{"n_layer": 10, "d_model": 256, "n_head": 4, "n_kv_head": 1, "head_dim": 64, "d_mlp": 320, "vocab_size": 2144, "activation": "swiglu", "norm": "rmsnorm", "norm_place": "pre", "norm_eps": 1e-06, "positions": "rope", "rope_base": 10000.0, "rope_fraction": 0.5, "qk_norm": false, "attn_scale": 0.125, "bias": "qkv", "tie_embeddings": true, "parallel_block": false, "init": "normal", "init_std_qkv": 0.0287, "init_std_o": 0.00643, "init_std_up": 0.0287, "init_std_down": 0.00575, "optimizer": "muon", "lr": 0.0119, "lr_mult_qkv": 0.7, "lr_mult_o": 1.52, "lr_mult_up": 0.827, "lr_mult_down": 2.0, "beta1": 0.95, "lr_head": 0.0059, "warmup_steps": 200, "schedule": "cos", "final_lr_fraction": 0.0, "batch_tokens": 16384, "seq_len": 1024, "doc_mask": false, "train_tokens": 88530000, "steps": 5404, "dataset": "wikipedia_en"}
MLP neurons of a small language model. Each row is named by its layer, matrix (gate and up: input weights) and neuron, and shows model dimensions 0-255. Each number is 500 + 25 x the weight over its row's rms, rounded and kept within 0 to 999. Numbers have three digits each. A neuron's up and down rows have the sign that makes its largest values positive.
Before each neuron's rows, "fires on" lists the tokens most often at its 100 highest values on Wikipedia text that the model never trained on.

fires on: " \""
L2.gate192:506479511507546487505499508502490454467519496491575490489506454523517499485527437487517510454463472484511493524498511557477492504525475536529538550460476487533520478518512490459489506527500552544499510460525477528523532476525462505484451533517507498485532446509487495493483492468473502496466498497522495483471481515523490470513514468538517496507477536480491480494532479504501519536438511429501473545502513508528458495519490493498526465529459520472534471507497567501522528492498500481482512513501487515470511462523521495511504524507478516528492519491509496444498510498489495497498511479470482507494510491491518516495521496502481537486504460442493500524507564487499505543535527505499492463488499495485490472518498465488549516469517464488502512528468515496446475546484459
L2.up192:488507518463546479462533468523464484483495474435515502511502491510525470491517511490488474478503509513516471511499476535494486492483487505499508589507507495526517523540472472481480529505493520509514528477487465528533481490486453506529436498539522525456483481492458490527480481438478487495465511474549513469506475491505484457490516469526528508461487512485509465492532475488483560526439502445534477517535511504515493503492503513528492482539499531434543516505482491511534501470517481485537494524483484530480517490544500487513522543497483487510474504493524477471520533493476532480490471460472464510491514516515539481500502507510507541462526481453494482514503563495503492514515509513535480484501507528498486495519460470479516542465499492470516479512492521502458468532505485

fires on: " 201", " won", " \""
L2.gate231:494468504494493472487516441511495461518533506497516533488520467496452515502499515480493460493486495517471461483511462471491508502450543558498569511478532496550494513519504452521517514528514520530463512500490510503497504459489512507508450500456530474481508504496493446486517500473519529497519493446487503491458514454523490510494467513473520483508518498528472500505491471520533535491523518483517536512457440470475484457516489480518447531499523488516504509537504505488463504536495477464510474519476536506513472468476506520491555510467527482496492500484462548494525504527479535535454474492512478472475491551495523497510509500560528537524488504546450453493515500488475513509508498472484504480453526476470514499472513510491519484448497517506533481501502484465481510485531517
L2.up231:512539488467492476488566492501513471450530495486539477462502519491525484494488508465474524493501460472505486507466507500523502489494542470517484529500508485482464541521539467498540480501539505484530484461485522465479503499543501463440481460480505494489530496512503442474505477490494508482523508497557536496541518497479535498520505475467497511511487475505513472508487512494515496468479505539530502465449504517507520481541518506503470510528538511513491481503447490480508514433489535487516522464495525452459518508493487465454473528499513488470469491515498458460467524512500489509506461502495495518504477530495499504520520482500509522483486499501509495520544550449550508511513487518510527464542536488486526489499560461457444486488454481446495478467476505512526514493500504

fires on: "ret", " Mon", " mon", " arr", " ann"
L2.gate283:482476452534538510498508513500546528452518518482485484508514517468494519484458509482483510502516511525511492483501538509524504494492463511530516510526528498482478505516491544483493490557489560548474502531497482464495491520502503519475507486465474492496515475518505481506539510506503502571486493520481519512434490468489444542474516476497505508530489476502555493533495539505494526506510494533524493528494482480527549503523468491470519477539515468485503526467542513514529539471501540525468517472502430500508518483517500501461462554484509501485504507492508490493485470498486502465555551509487485483571502455498491508518502485529481502498480530523535505527473463467543488520496497527487497507484519502523495466516477523476497514485438466555467542481465481542498504499510486
L2.up283:477492449544544511499495477487510554484537478484503478512505504453532511478454513495498491474503504533523506475491536536512494518527474515517492492510501514510456523543523510489477490538515557505523483508479457473502544507507536517490490506468467499477466487526465494536532525489496485507477529515457526496434471476510488541526525514507476518539529477464553490504490529482482525492494495483498498508515492460527521499511504509496514490491535470495485513469525510497555531482482545513467503485528411487504523482485506509522498551517524496476505469492550522509493448504511479475558498536471511466523515451482485489537496504515474518514519514509531495511498496489518506530473515522512509478511527480504495448500513560491471526526441479539463525482500465516488540510519468

fires on: ".", "ried", "ith", "and", "im", "ady"
L5.gate252:538531547551501494493509472589492489506501519472546497487524501526484539494482466519539518510501482509482486470492521510491476489521515503541501451526532521512537524464467527542477488501524526530483493455482520514496476439508537524501511496497488480517505515498519462538525502486529529481477536526481493522504505488509541493490502516528469486496461423489508510512496511521525496535462514478492500470529501490496540472533486494474488448469534527546494507486468533564491519529475496459460496507455527487475487529540436512497501445471530511537489483484513505475489483487466520485494515473485471515487517478483541510481483476537483503485515507464495508501487496535506493557530496465482487475514510484511524535479502487512488505498506481513496521473477494484445543527489519
L5.up252:486485494483504533502538475530516541525468521508474496471447480523552510537521504455486533517483498449523514509513458497500501521473472518513526522461506492501532465506475531493503501500526473501524514492477446540501470531485492504525454508468485449526490539509509499460486453477470478464530545482524504457501524447516534497490535515499523537496532523556541516505483509533476519464538544508497529504499494464520507498491555533483515504502473515453507515514527511531515514487496497500458485533461488515514467502545497552508502503486516517468496550478492465497502531477513532498487511502506495512495500499518450460489479510469527519458440516521469513493515502515494494482507500510505472525489518497511516505451476462533525520482448521458497474490471523489484484455503528

fires on: " F"
L2.gate224:507489516487498493482538477499519507495534500513550534478524544484480500485545522502481486549465529485538509555507504491515518515544480472462537540522477519509496485476505509466482510480465512543506528474502474513465486488496542482508517512502504502491533495489538567537485519494491457480485514492495451487509513526492478523495495481547511506496518525527503499486524501456486455520495506499512461483520555517522519472539507474516555490537474469524481476545499527514472522511465538499550489514499499495498523515515476520545495543534508478539511489514463469495557463515514496458486498520465529505471520475496539529469491485515525520502507507473523552476499532486480486497558500494536544491463541480471488492507483529518492468472504448499466492452485517483490533515528523
L2.up224:513505463467513494526505537518491520492475525535470503466484511459455500499471508463546492496535481529515531518461503484538514494489485551483543471483448497513477485481451467500521451491515479460508481519506496527544501487466538491527504502518541457466520504494513466454515461485471540466505494512499456479527519478467514499481515496526476543484504507460499523510515449503469520508461466501512498485484541534520487525554486464474489513501489504531518485461481517503477491480527531566425506508477538509502558485474478512517498502481493511480517518476519522494550472480497543516501471472490526472502502498508479475467514474505477483520519459539467448473506487513527485517504493500454490515482482533504462513513529512510502503489484524494515530512510526506516482444484517

fires on: "w"
L2.gate219:493468504490542557536509483511502517477473514478522524525471516508488544481521515497484529481504487478503498519515483535502505483521490529483524483496491541443491528518541516481522499484470487511477449443463479503494484524487506497506494487508478567500504561457506519487503453472514501508496482539524459483474438481501534494509479521525510507496476504461552460523489498525534542515488527473489525477511576473501487473466541499513525442480518498473512487475491485477514545492522491481487490478485537513490531520479505494509545497494507531542485450481483502488501532496468490492498492516495451500486488475486512520532503514535556519481482531543538467487512516467470527481470502415502480463528502480466507496504501539483484493485505513527478521498510471509478454489515496
L2.up219:499474534509480464501501515514517501504470511480539518511530519460502501477509483472493529503519515495519422483513506514509511498522494488523506525518492515426494479484462517478468512442472462491526518486499489465525487486516485499517528494506514453532473521500482499437510517506535464516515502489497533558511474498552479520476500494502533496515450510491469494513504493482564496540500482501518528491505514473493529494538486489472494502503516506516523449501542561468538506486551479515497524471499544534502494522508554540494469477556502504461480526486496475485504523511517486528475511526461466482507533538497462518508483527482501499490504549537487499533471497481541459507521501496506445530529461456495525478489529499525511477522486492470478552528474451495509488502505526

fires on: " o", " acc", " occ", "cc", "ri"
L5.gate290:443496490508521525457457515473550511533479540484485488498517469525487495472504525499476550496467533522529510504532456519488542458488473502529507486509521465498515550521502488495520514523467545522496480496471522452527545515472495489508518511472503489449503481487530528484492509477469483495535461474490494521515491545521503529505457510486504525497468454535458492479540462499484508542498525539477520507441462493530537508498500490486519536503450469479518464510520512521472513496473524459532507496495499480476476516508496525487493498508507490499488493515466505433507520534493528503529474470492488510508498484557511534513487523511514500485510465493507527530461488537485457502527449536513508497496498443468501527461504470497448491519499508507553468508500450472519510482485516
L5.up290:501486475482469510476513509480533492499495482468476448483537472512480526472527520475507497470572494477533483519457490502489484468511488490543450481462505515502498540496478512498497483526488518498521481484487533508497488511501486516539500515478550487471463519501529500478498514484533462497511490513524486500534485505483512522522463507469463529490481479499529524458516502508517455546461494511489516491483469471541434512520492453497494527503540514521457472456533535483497503523516500492473530494453483517532481567457490533498490486497432490538490468472520501516543470520490566533523513493524506476464510482516470495531547505507526485488499481498491482513495511532469536513522497445504556495504508444497533464486501485465483482514538531494524501496502477461481520480489504

fires on: "s,", ",", "e,", "ers,", "es,", " against"
L4.gate303:476444506521484471515511509497505543462524498497535473576487487503528527538511487489473435505492518487492548553504473504480502513498493514514511474538493466459501480496554512497526481521490497507494514490492501520484515465489502508534484495534490532524531546521517508523532513508473525491560472481534495474479550519462495518542480504563506488537478473509502480464537516514547471482464498500492505508493550501529534540525489518505505463497485527508524510503500559521534496548505479525569484517520505480486479454478503459503535509475509523480522548494483467492475494502484493512481494530472573488544484518476490490491497510538537518474524496514492519466482515515514485494469475505503523474516481477478509506518521539489483479487532480503538471519514495504532525524521536
L4.up303:488524505543515525519475488512520495478491509508501494474504480531494495540514475542476514525514493499510495528496480456475539484499475493518477484498480526519502457484584520518521512514424546481473470495510485503521501501436488566517498552539468513490501450500523510498504485467491455467496483486482542465530516453520510505534489487527514502501526518463495503500471501483478551486495476458459515524484519518449493527497537501483478478472534484489526517502520509498503513504517509501531517488532463527470549470482489527531492510492495511488511466469497450532518513526454510480494448443497524470531495490486496509476478512518516486526494473538500508535530479519501536506507487531497516507509527510487516461525481542544472473468513496511469500565490486476538494516452494

fires on: "ut"
L4.gate148:560508496516501447538466531515538486491530537544542494526515496502491490513490551504511501545483510499467505494500476472510513526515474535486532491505509513553493507495508447524490520509463464513514523504501495500532538514476516493571483540487465506481505524487480521551457516501516541475542479533514463507491455508492469524490475471489473469474497474477482534496508519447488499460494433521473501495493515484494472539523470545494529514470477525475492510473549495524515495500515505480489542485479528515492542509481503502534520556491474527485520512482486524496484491499509468477474482527489549585496498525514529538589487501509515493488511531488514499503501502487505483498510490470480523505513515490517520488500476519487533514460522484518461469484481480496499464509472490
L4.up148:514494481511516448501498518491541478539515535545472519450504514519482492495555515502497491502519528504484476491528474515500528529516546495474541526511477510530501538495490488510474493522483500463492481506505499511541481573478518494541469502492470523515524520476480521523458472524567546477545499517523479524514506464486493496464454506501502495478494454490483466470521506534475506486510523515477453490526476483501496495485467463482513506494420471488484550481522508502462491506507497485517515467542495510519531477471477476504552527490508497477534497525493531526489508518462478488457483505484524499485502464536504528522474519482499477488504531488522507484490525513462460494522454514479543510512485485511500410508522470495495520511494539509479501473449509464501470488494449

fires on: ",", "e,", "ing,", "es,", "a,"
L4.gate26:502471502528454512534480455473525516484547508511476514558468516465515532486539458499493465500450481471498536528497515477515497568504501522508474457506519477472423489511516531494504505512527441458533488515540490524522466491484498508501522454527483462521503473518512520490516483512515463466510498463511520549497541501515535524477493476553495532538487464488475513480510520494523505475486467499485516480504537511508556516477533501463499511520506509521478473505547544519528507512543523474526519510548485516506514496527510499511462527529491531513487470489499505538522509525480506490532513491499496509479462489477522505501477479503519454508472448503501516486471482468539464516500548497471507530469522532504490537526531536473495491487492464541510493502490474478516476503495474
L4.up26:536494513510523537498461467409502447525474528492494507492464502509485496467525499530492530537465487505492478476503512494511534488511479546533471480490536457479487521504473487485430474487475480509490516432480489532493528496490494464482515529513507529492523520503457492506500488503493508481517515514490499478509465466531484507499472503531543473496484465494486503499497458518517519500469490445504511531450528521476454538481481479533505497498499491504477510506473469492490500480527473467526479498505479498516480537480488507558515484530542483512526502504462499489531503504521517513472490538483512502474488535518474526516541525519497494516499495491521492453546532507541515486474525450557474444515453518480423489468499537512495458473502474480514534493481529487503500503464500

fires on: " that", "ret", " arr", " suc"
L2.gate6:491482471527482504473461522465467505498516510486499494481491488498461524536483508486512493485524500467509488499515523511518479516522483525518504496522456480497468543513505467471534506484491482509474549448501517509505449539566520466485521535494488501507475503494521492479519539529498498500520459510509498518483531504502467517534485527495500516494486523518530514525515486527487508434517483489565481478499494454463504478488477469550512452507473501450532507507497463546474540437513492468452478494446492500489479497514507508512498508501513528500490510513474541490459452515518473473502460540515500501521530445496487509501496466527471505482488486490521538457503520567488453508568496489485513518542496498526511496497517510466491553492475504492478450462524456505504488505537501
L2.up6:517485474512503499484519476548494495520500531505505474485491478497529496482529534510494524519471531453534505490565526502490494549472520554524493480473524547530507503489491488521495490507486540486486479480512523501489513455491484548485480539475487494523512507486528525519502478505470512445457486487483512475485509472477512523491508517486497492490528527535534529461470504503451505503500474471503532531510479462509541519494490470494547483544533474523490521505498525462515508460513511511515520496465497518478505510494487522466490544442492445493494471517479495475469469528495432450510543497491496493497524532520464550494506465521517518461476537566485511498521483500467543548492522525497495456481498499499482500516518526526500502497488483525475460506481449452512493536515443

fires on: " f", "f", " F"
L4.gate66:517486531504513524500540510531482537494476534483472532489514492448501558487441502496474498479528491492493509535551539487554497546496503537506505536508479542508526532521480435517523481511485480544499492497473468526477448505474472473501546492487487460489521542495506538492500512485470502450491509530498523460500514510493504526519491504523501536535540508498480480508476457460473485517533479516524488516530509466495513499507519489529462492509502507507533507500518513503510505518476483522513507477541488457470502482484498516514500500508529527492554515479447500527515490467477504518527496492513512500560521463556485489456491487484510517481524553508510565484517476480544473528485466485473518495482489483522448529455487506522512549505473484469486512500524494478527473456527519
L4.up66:503496550477507502503558528526447531481466513473494491476486497506510493503486506492503473445529474525469505431537519464527482531488478501483516513511465550508516535498487459517530454548476496544494483451493484518497494548429495512535513493506473525468516472483483519498493505521489512458482501504463527436503478521488501515517522512513479509516517483487474485510464462492525470535514506510507443513523495490508534523494547501512456521485479516535535488468519505540509470499515505509503491494522483482471492512500452493516468506549516476511517465489511516519527519497523540522511470509532520528530498483558452481463496489493505477483543507505484519493482494449495482516504532503493543528491498496530448515473493521512469514501475505491508560493543512452515502471505538

fires on: " \"", "\""
L2.gate60:510479545523505485475474507547551504431518491497506480513512515501507487509474524488466515458490497520487506492514511470492510512486473524507507500541494491506509511510509478490496518461527527545496486510475522518491548495482541490448498531523496498504555502489473497462472494486524531472497549551502486468502503491511520507530526497529524492494438489492553507510547474454523497456496449534562499519486471493492554519545513477475480506475480561500477486484510496463507510477563500493462514508470505503422498477456521491509502458512521514544493510481498525416468473467538483512543513502517510525508493488493520508514525472519481483486505519489479514538467511510528482501547510516522496481479495522485509517520522487452519519493480474519465480504508494497489482537490469
L2.up60:530540520502508507519507465535503475481528480481512501505519497478466524512500480492482496481503483497558478505523490513493487491482522454517501539506471471481475493533511462505543477482461523533520478479505539505486544544496504504448511462500489494496555577495524511528481475483530454533484531478512525494464533508476516509524513487501511492493486511518486517546502490445534504509451466525500537529469509506462536530536476492479469483478501499472505540504457493474535509488513508488448474499485512457470486465491524516528521500485531528542500524489543538456490502491485507519510508452476496514514513488490518521522547478527488482476527502507488524492526534532506514490502491550453512490486480498506486521506515476496514481485508519414505508493428465460458537502493507

fires on: " b"
L2.gate5:478442498506485514488518475471480508509506505545468543507526497510551473486544517501474500520471513490485488494515478484500495530494548498535499526477471506467503516513493529481492549475490506498462539508508499514501522515552529504528493505528425507473483498499508480466497483483534521474476489473484527473502498454471496523541498483540508549475555514470517477480450490493478528481475490440452560489474483538529510546486530486482478494525488520532490481504470500495518494517477487516496494464491522448449521463474489548517485515508495544451481540527497511512505544477538511472525524480473515488503558501517539498494511494464515497503490506518525507498517501489503506518480520470481498474502535479529543503420471518510480492508461471522484461489500514506479493460497499
L2.up5:479471489506517526475527475465459506511463485512516485478509501509549506489493484512489526538453500522511484508503507490516504510481568516517510513466482502444496501484482520488460504484495532486480532501506480511477511524526496484517459518522451482485496466496466467451487475487519496512513531521491529472503487459521447503503511468503512517504587499514528488472486522475486545508458445462462525480511492535539468539497495532495493485530487514500510480495475490537520485525474480531491529482474506435485527445485466532482520506489507516424461517515527534495496500476500545464502478487488492518463538503545533484506514503484528499538508506544486480500519526488474511509494516444478469500502497517522535511476449523528457488524481482502500478470496481515513464488474459

fires on: "vel", "ance", " long", "ro", " stand"
L4.gate73:496516524477513451559547504481525492557491487531527487490459538514524523489508495504513514479454462467484523531513534473494504471501516475503532485582518523471540523500495507520515526510530471524475505481512480525501520512470500528530498500459496508479485544495505504491523502526487524485521519486489511488488457508476508512479512509496468517502449505484535495485513567536522494488524477493513493510523513501463490504445578527495506463488523488532555507487503524513550521481496495487506530526482520495450513511565496511532481542518546496505480479485519498463490528496499532491516536452489524468476525481450490500500448530514514494472487456520500459522551496538520517502497469470472481498487541487480502494491519470467482475481466465501517524490502531493496464482505493
L4.up73:454485474495532473536454526542535515513519502505497533528474447538480527449491525484484514498470524484521549528531466444506476501504466533508519495471536466473535553536466496518526468519495494537478518483504523514439506503497512527544503534483488494531510499514495506515546528466472510494507452450487484517494505514483521501524513520481481500474442470450537502519497517513481533487500487472498517544523502519486516484510498511503502438435523461512498532483497526478518526461512525521455482484485500479513480555534501482508488473478491502492488491514534539504503516517512503488493532473527535488498496474456501470497505503501511477495502480445509491498543495505500516522512489494464489499462480490489486502499499483475508541546481476563501466461475521511517522479454518

fires on: " b", " Th", "Th"
L4.gate0:480471497467541508490534519498488479494523532546474476464507534506518485519475558499522518503507485516509491562528497488459447521499537505519495509477508523502480512528517512484493537530516519453465492481473495508469484524492488512523483522478464533470472501472494483470466519477515495491522489491448540437499505497486462479539502497500474500489480535484530511503501465551523534489498475505496514465513512516496536480497509488525463484534555509518478517507498476493530494493498476475521523540477543480478538517519488550480506525508543515544542559492515468504505518494494510500488505515501508467492552495497485492471505513487505496464486467561507471477496535476539510549511493502451490519492546493514476525505516497458460438491509487498541481469499527525516462564496464
L4.up0:490504518502528488560532493515470460491452508501546497538531508494509449518513537509524436489507485480460485478514468504490518485491477503483510478511496494441501531503520483507483490473475489524496509527490429519486512483486508479516521518587472496514482507505514471484477509477507505488574500459512508545506539492474460511511548510493532521477486468477520446470491524493483493456492522525453490520482511486475496527478480507474511488487547521506505531513500524502515518504491497533501481487508502518479490476519493551462466548527525476463516510513506496459501536477522476489531527500529504512513472485537522551523499510473496465491553521533542459495514494525485523494497529505465449521506473498574501497510476488483520497461458511509506493493496500520538477484494529

fires on: " g"
L2.gate104:458523512540501490517480529502500453526506552488553502488505469509467483494491467479507531497514494487458526499505516480493512508499490509471506447479552550523504563524490511556513483522496519519482508488491484525459508551528439496448530455513521553484516504544499503523514501495473507523490492517525488489467505481509518488522494503514496446517489556487472497520476514511482513484480509510502485497472476476494508506492528458519499489495497510485466484525509529485508483519510496498529494491529507511501539491523505556496489550491511489492556478511466471531449493508530467485500451486516503492515544493537506522490491473490453489504529517521518434442499517505479506469497500476497543491490505508475541481491466509562546468510504481533547465469496529474526504485444496
L2.up104:446555557531500498502476489477496453543506548501523471515498474481518511490486491475494510493501497502491499500493521483521482484489472494490493478456507537498543524499512501551483443511490488493470510510508470526502507552514460527510494463518510536495551517538481480505478494502475497507485502527510482501490504503521548507510540504497457449476487555473426495517485519518473464532535491510481491511527479508468509483493556513493511501518485472509457449515511491467510474525476503511524436456507524505493527497473496515470469478493501484462550525495451504536460491476528499488474467485532506478487496502529495504502482469512444496539512485515477447454476512498516523463487521498485543491484462525484529463497484479508513491481514432535539502494502480494480509478472483

fires on: " j", " cl", " b", " 18"
L2.gate12:534457525493540503542508505521487527491534543476495458483480515503516531512517482521490497476477476500494493472461481464527495513505509490497504490494448509510514486535514509468465543535514563467533525443524501475496494499500483481522514532517489486491512445520502474520459506536494483512481539511532522508497492538513509526507520477543513482470514485495501523481466529490453548480527526486494508503513464489530483523487546464493465449518486538515498495474486541514467529470489502518512531454536472509513498493481509518454463496506519513503479509497524480471477511521480503489461501500449527537508508504576501466530509501441498494515514465540524498518510499533550532504524544470470466457508516489527530507500466493505453460490509465501517483498498496467504435473488512
L2.up12:509466497502547477538467506519503518482500543473491474460536506543518522504492491519526504469460521480507509489495503483506502536539509462501517531456481490551480499537535513490456509520513544471558524499480525494529502532507477482501508491516465510497532501520485534499489478527529481530476523493514539532509515514542519492510506488547496461510483490470561503512471507513502541501490508500488518538541511531514523504514502470522457494483491502501496496470517511471541476474538524503487541527517552488479464502483534511508453498518466507481492523460512494465473525529490499489497464498500555498497511454556504470527523474494537492509481508499537507502469513488513565515534519475490452491473499451512517469453443489502474495521477477447473487470512536530469483465495485

fires on: "ag", "am", "p", "m", "ater", "h"
L5.gate171:499526502545486490489461500484498499500497479533486507516484473502513514522481531442483547501500505496504491474479440479480499502499509492514520492509511538493542492482515538457468560489489510482533465514500505463513501493490531501516506474526490541464525498473509516491505505512523515541508456457524539482493531522482488504529483505551516486468470470476470482508494483495537547533465484563489507564484464480495486459468512501484481483469503482445469467477480542488520493560502483512517519530536528486483492524482509502519454517495521523472503527493464498519555515476488504517537500465511504497533493515498512501418442505521491495477495469495519527517526472515519463507517532526487492531515535521525517479522498548505522517478459540516470466509476469522483472470507471
L5.up171:471462516448500491561491489491520532498541482502529481514490481504489508491487515469533536495528500471521532479588518523510460496528507507494522528531455533520520468503495476574464508477504454466513539499502510508505508462472480489488494478511449492513497494540462478479515514471551524503539489489504466491472481544523491527498467532510501440512466511495515525520516467537451526502512489500507523519499513490503516511443500452492515481479484526559508499503495489506504512507520503512482512512534508512511510505478552542520472537498490474472473518500501495473529514490487560486534498524506476469519522551508454513481501485516480447519530538492556472488528564511488467505518529490538497477497492472508515511497479479504515478473495503495472538499516509498475489521478494

fires on: "y", "my", "an", "ie", "ri", "ce"
L5.gate2:499486426538559512533482486481507463490532519506495507448479527514497464459519500527499511483522495445527509510515532507461516451477538505581491525517489470491516517483542511533528528495446505521554476519507505526483543516498492456452524471494543491521545471503526501494441504514483506514511486515530462458489517490483544498526508535505479503479507515496481495513544500509516505490559483505508480489567532483492497465497529473495474475486482488503446511524487498530556462535531474522513515479485522492483507474526505534521535506484484499501503511505512526525502504466518491508470496528474483478524508480507509523505504498494508494503497519480506498463500454490469507524495490535465540445496521470496562503511488467482517527488533496503531529470504489483519522490474509
L5.up2:478572497546495501483522492504522517506486522478487518516439515512486452432525537517495527546516501481523494493488478474483527468481533509558516514521480509464487549487519499482570481462525491508504528470503509532502496512510464470516558540510471502499503511486500479504449466492543522486519455470540515491511514534523474495504519504491504520491497491474448463504490506503480493491512528495541478489535510497478495496513537483483434492483498459500454522549505519442492515524540503532500482521494543528510482503483506508504524521499521480497551503491474498493495529468474508471476484538497482526448490485526503520494477497513477517502506476534524503489490512489508484499468519550451524490495491441504494472526471506527546530485498531525500491495520504495455532493527539

fires on: " b", " sc"
L2.gate72:461461478540501458542546513513507556491499488479523525485497551525524505507484559465499487463481503487501497526539516475521480551533517481543488472491471486486459497525525496518468477505480531507462545497494459465500521513466535492511457513494526495471507510499484494470466510508495486477493475516465477522487472511484485462500510522483527487507531460492551511473484500471492517493514494468479525506460492542499496501454540484497499513498536495491440542485499498488515482485494527522548537492438480509537491465471529561478493529493539502471502527509469539517461481488472487485515534486476530503504544493463498505506511542467478470448548532519502509479516507481489537510490513484476499496488486486490532539486458525515514496513477465521545512498532519529483519467496503
L2.up72:505486511485511497502535529521520515498505471508489551437534523504537483503530532467521446492513486532474482523494483511549483491500554489525474536422500468489521509538490498510489519496511495528470529508505470493505508476510473468495496481522527536523515544484505494517489556521496475516498482499501492505518461523430502490496535496506497470502495515507469484496502515501466514484457472556508473483498506553519518487490530564527497520443473487488463506497510488478524483547457539519519528519493499521523512483481519553479521485483502549482528489468478528513513526487470516483482496500487504535481536497495524529498494518466516524477498543494512460526518497493455448501551513515477494452470514478489527492475476498511479484526566502483536497491510474532492492516487559

fires on: "ri", " Je"
L2.gate201:508478469498514502491472488500508531498492547530481482513485510537492475525478497502516519500498481484504474484492474460533491487515458470564437548533515533513470529474497495522546464514496522478526545488496521523490516535481550518502499512517523477481513450481514485522500463502492527527517495473502529480491513534551489481508532499467490502489472522478492490525534531491498526527474573513547475535477491500496487503528500522493475470517470461495479495542478511454504479519493440477513482488535536471548516541514512510505531499515472520424540523474469462496482508495499563508481437495495523509517486484519492500454480496514504501513469489494513507518458498477505496508514480535513560496520504483506499497473437467517508510500484499492551510513517479495457515517521540
L2.up201:461490523501509484527487482466514516518478525476541522483525494501485527452523509451536531459461476539484499521512505489523504495507531513505555509506482556504454526491501502494475466515503540434517502543499570515491505475518500489514518513478518516516482471502511523503482504512520497537492494510496511508506486480490498494456490502532514532492481510482462473507532543528514473540467521491497475532505479490504510452476520536530468557519549457524529494563490481508484496543490487492545482495458479504509501516489488503506503490490477539538510456473527537535497503524501514480548518502522461490540487463510491504506492490478475550534523518493467489482506521491492501537489508510511520517514492477470497479423502487462516496519541511490443464499526452479532507484447520

fires on: " g"
L4.gate143:521472518533517473502549554475484465520499542509519548496513474527486497512506522499496519480514494512496519526545480487502445520529458490488512529491476560499521514485516515496474519510516525511515496513499498489484510490533487467500539494500474508480553478525500533503498504510543520531501488520489548464493509537458520535520560487531495454539475479487482477460527515542493503491512530480501479483531477522527498525472531507515490475543494514518462473502550519517502498504496488502528471513426494537482485480525497525469486531526536507494507515502511521512467482471531468468521447524539493526517519496568494510486517518491505475459555509492540513478469492509478482491522502547468523478481465524506492463466486487519508465494498466487509518482522531458510424486483478
L4.up143:493482525519537495511499530501509475533501505512487480481531482523517514503469508488503522539481510508464509543522453507520452508482491498541501500481456526473508498468509527511495487495529493522540478484530465523540524498498483509499501487523475520469522476496492502512496534546494534497458535522504535484492475548469484455519539505504507454526474522513480479468502517488483506461478544451480492524512492494549545486525538478483475500527484521489503497489533474484520433531490496499499458539481522470494483500517467491488476508531531487490505487494513499524488499474561506516546446512567494496523505494544529513465500483532524487516527524467482503486473486493525548459527542503505523493533424544522533469469481529472491495452473513492502470518512536475500472485483456

fires on: "ri"
L2.gate257:467491455526489490497485480506554464544524542532537521480495509499499500485491525496525486473504495496523518471532483474507546502499501513510494479519497518488543537507479454464499480496516568518504463482520534493531549539480473541511503507466544505461471512495528473500465530483524494503500545484499501427520541497521517536508446486519472525528462467535454474512470505513472509505481498506497517468477475464486509516485455488490481486497476501514492508555487520483462485553507468508525519475508452497504478516495488493485513493491497509524515502486532466505455499444464531546520502495529523504552493522560529484538480528498502527545504521496507533514496515460516483480537473519527504478468472491512506507478506473532459501499520490492496501561515475489524527498492518
L2.up257:466508472502475503501487521488533474519507468557510499498501539490501514493475516518561511500470491438495481474477519476493579520460498498537496525510516515482534534494486482492514465498509524521500514506547506478496493508466476508542523516482546519470476483474524497541451503564490486521505526489480472477551524527553516516492503460530502521520489436486473492489513498488464497483452504548481517492502514512482501503486466505484460490511518495494480508545501517480442500542483483492482493506514476531547490505477511497459535461501487515494546514478506461477479488483475534497540505509511535512533457526557538490502480524539526507511484458520545504494511513529479496467523481492545518489504470503457464522461506474520459486502495506480523495496492474475518531483490538

fires on: "k", "t", " ", "ch", "w"
L5.gate145:508506466507468488512533496492504490490548502572518499514489496528491502507516526473462523486495518524515496499504523505506464483505488537527522410487481543537518484479528473464509505515492461493482473464489459500476464534493506521513534510460501455464468464460470516521506487455500479521499469474499441505511490514524487508488457510465522503489460471509516463504522561529502464452475522497464493491465483525456485489481467503520466466469509506505505477533437504489467547503527519532520492509515494502487483470504486490534513493557464523492471511519539505442463505479525553502533489496520495502522548477531524481492526481519518488494496456524495476533518483499512497508503484470496480483511513474535508497511502489482527459456514490523506509454473470516484510506462513
L5.up145:523519495511521461482525477482544481566455547523497508518544517533471491473543457488480486500510488517483496485506511534500517505553526508487540524481508559537498475487506531485484485538497499460516533487445502503507491510509473487491502500492511529531507466507484521513532527509532513533544519487483465488492522519519504517494488510473487452522481501493482554495483535479523468511472485500532498527489537513530488501530541471482518468466528487476489463484477504490550510524485483511487499474460514508525468494551504519519538503523525568480484550443482523495484522486475519483480508488470523485495467535532519537506521498493480491476460498524478543530423531506522512472507488491496484517503487547553486524498495540502491491517489445517494495533498545474481513508484503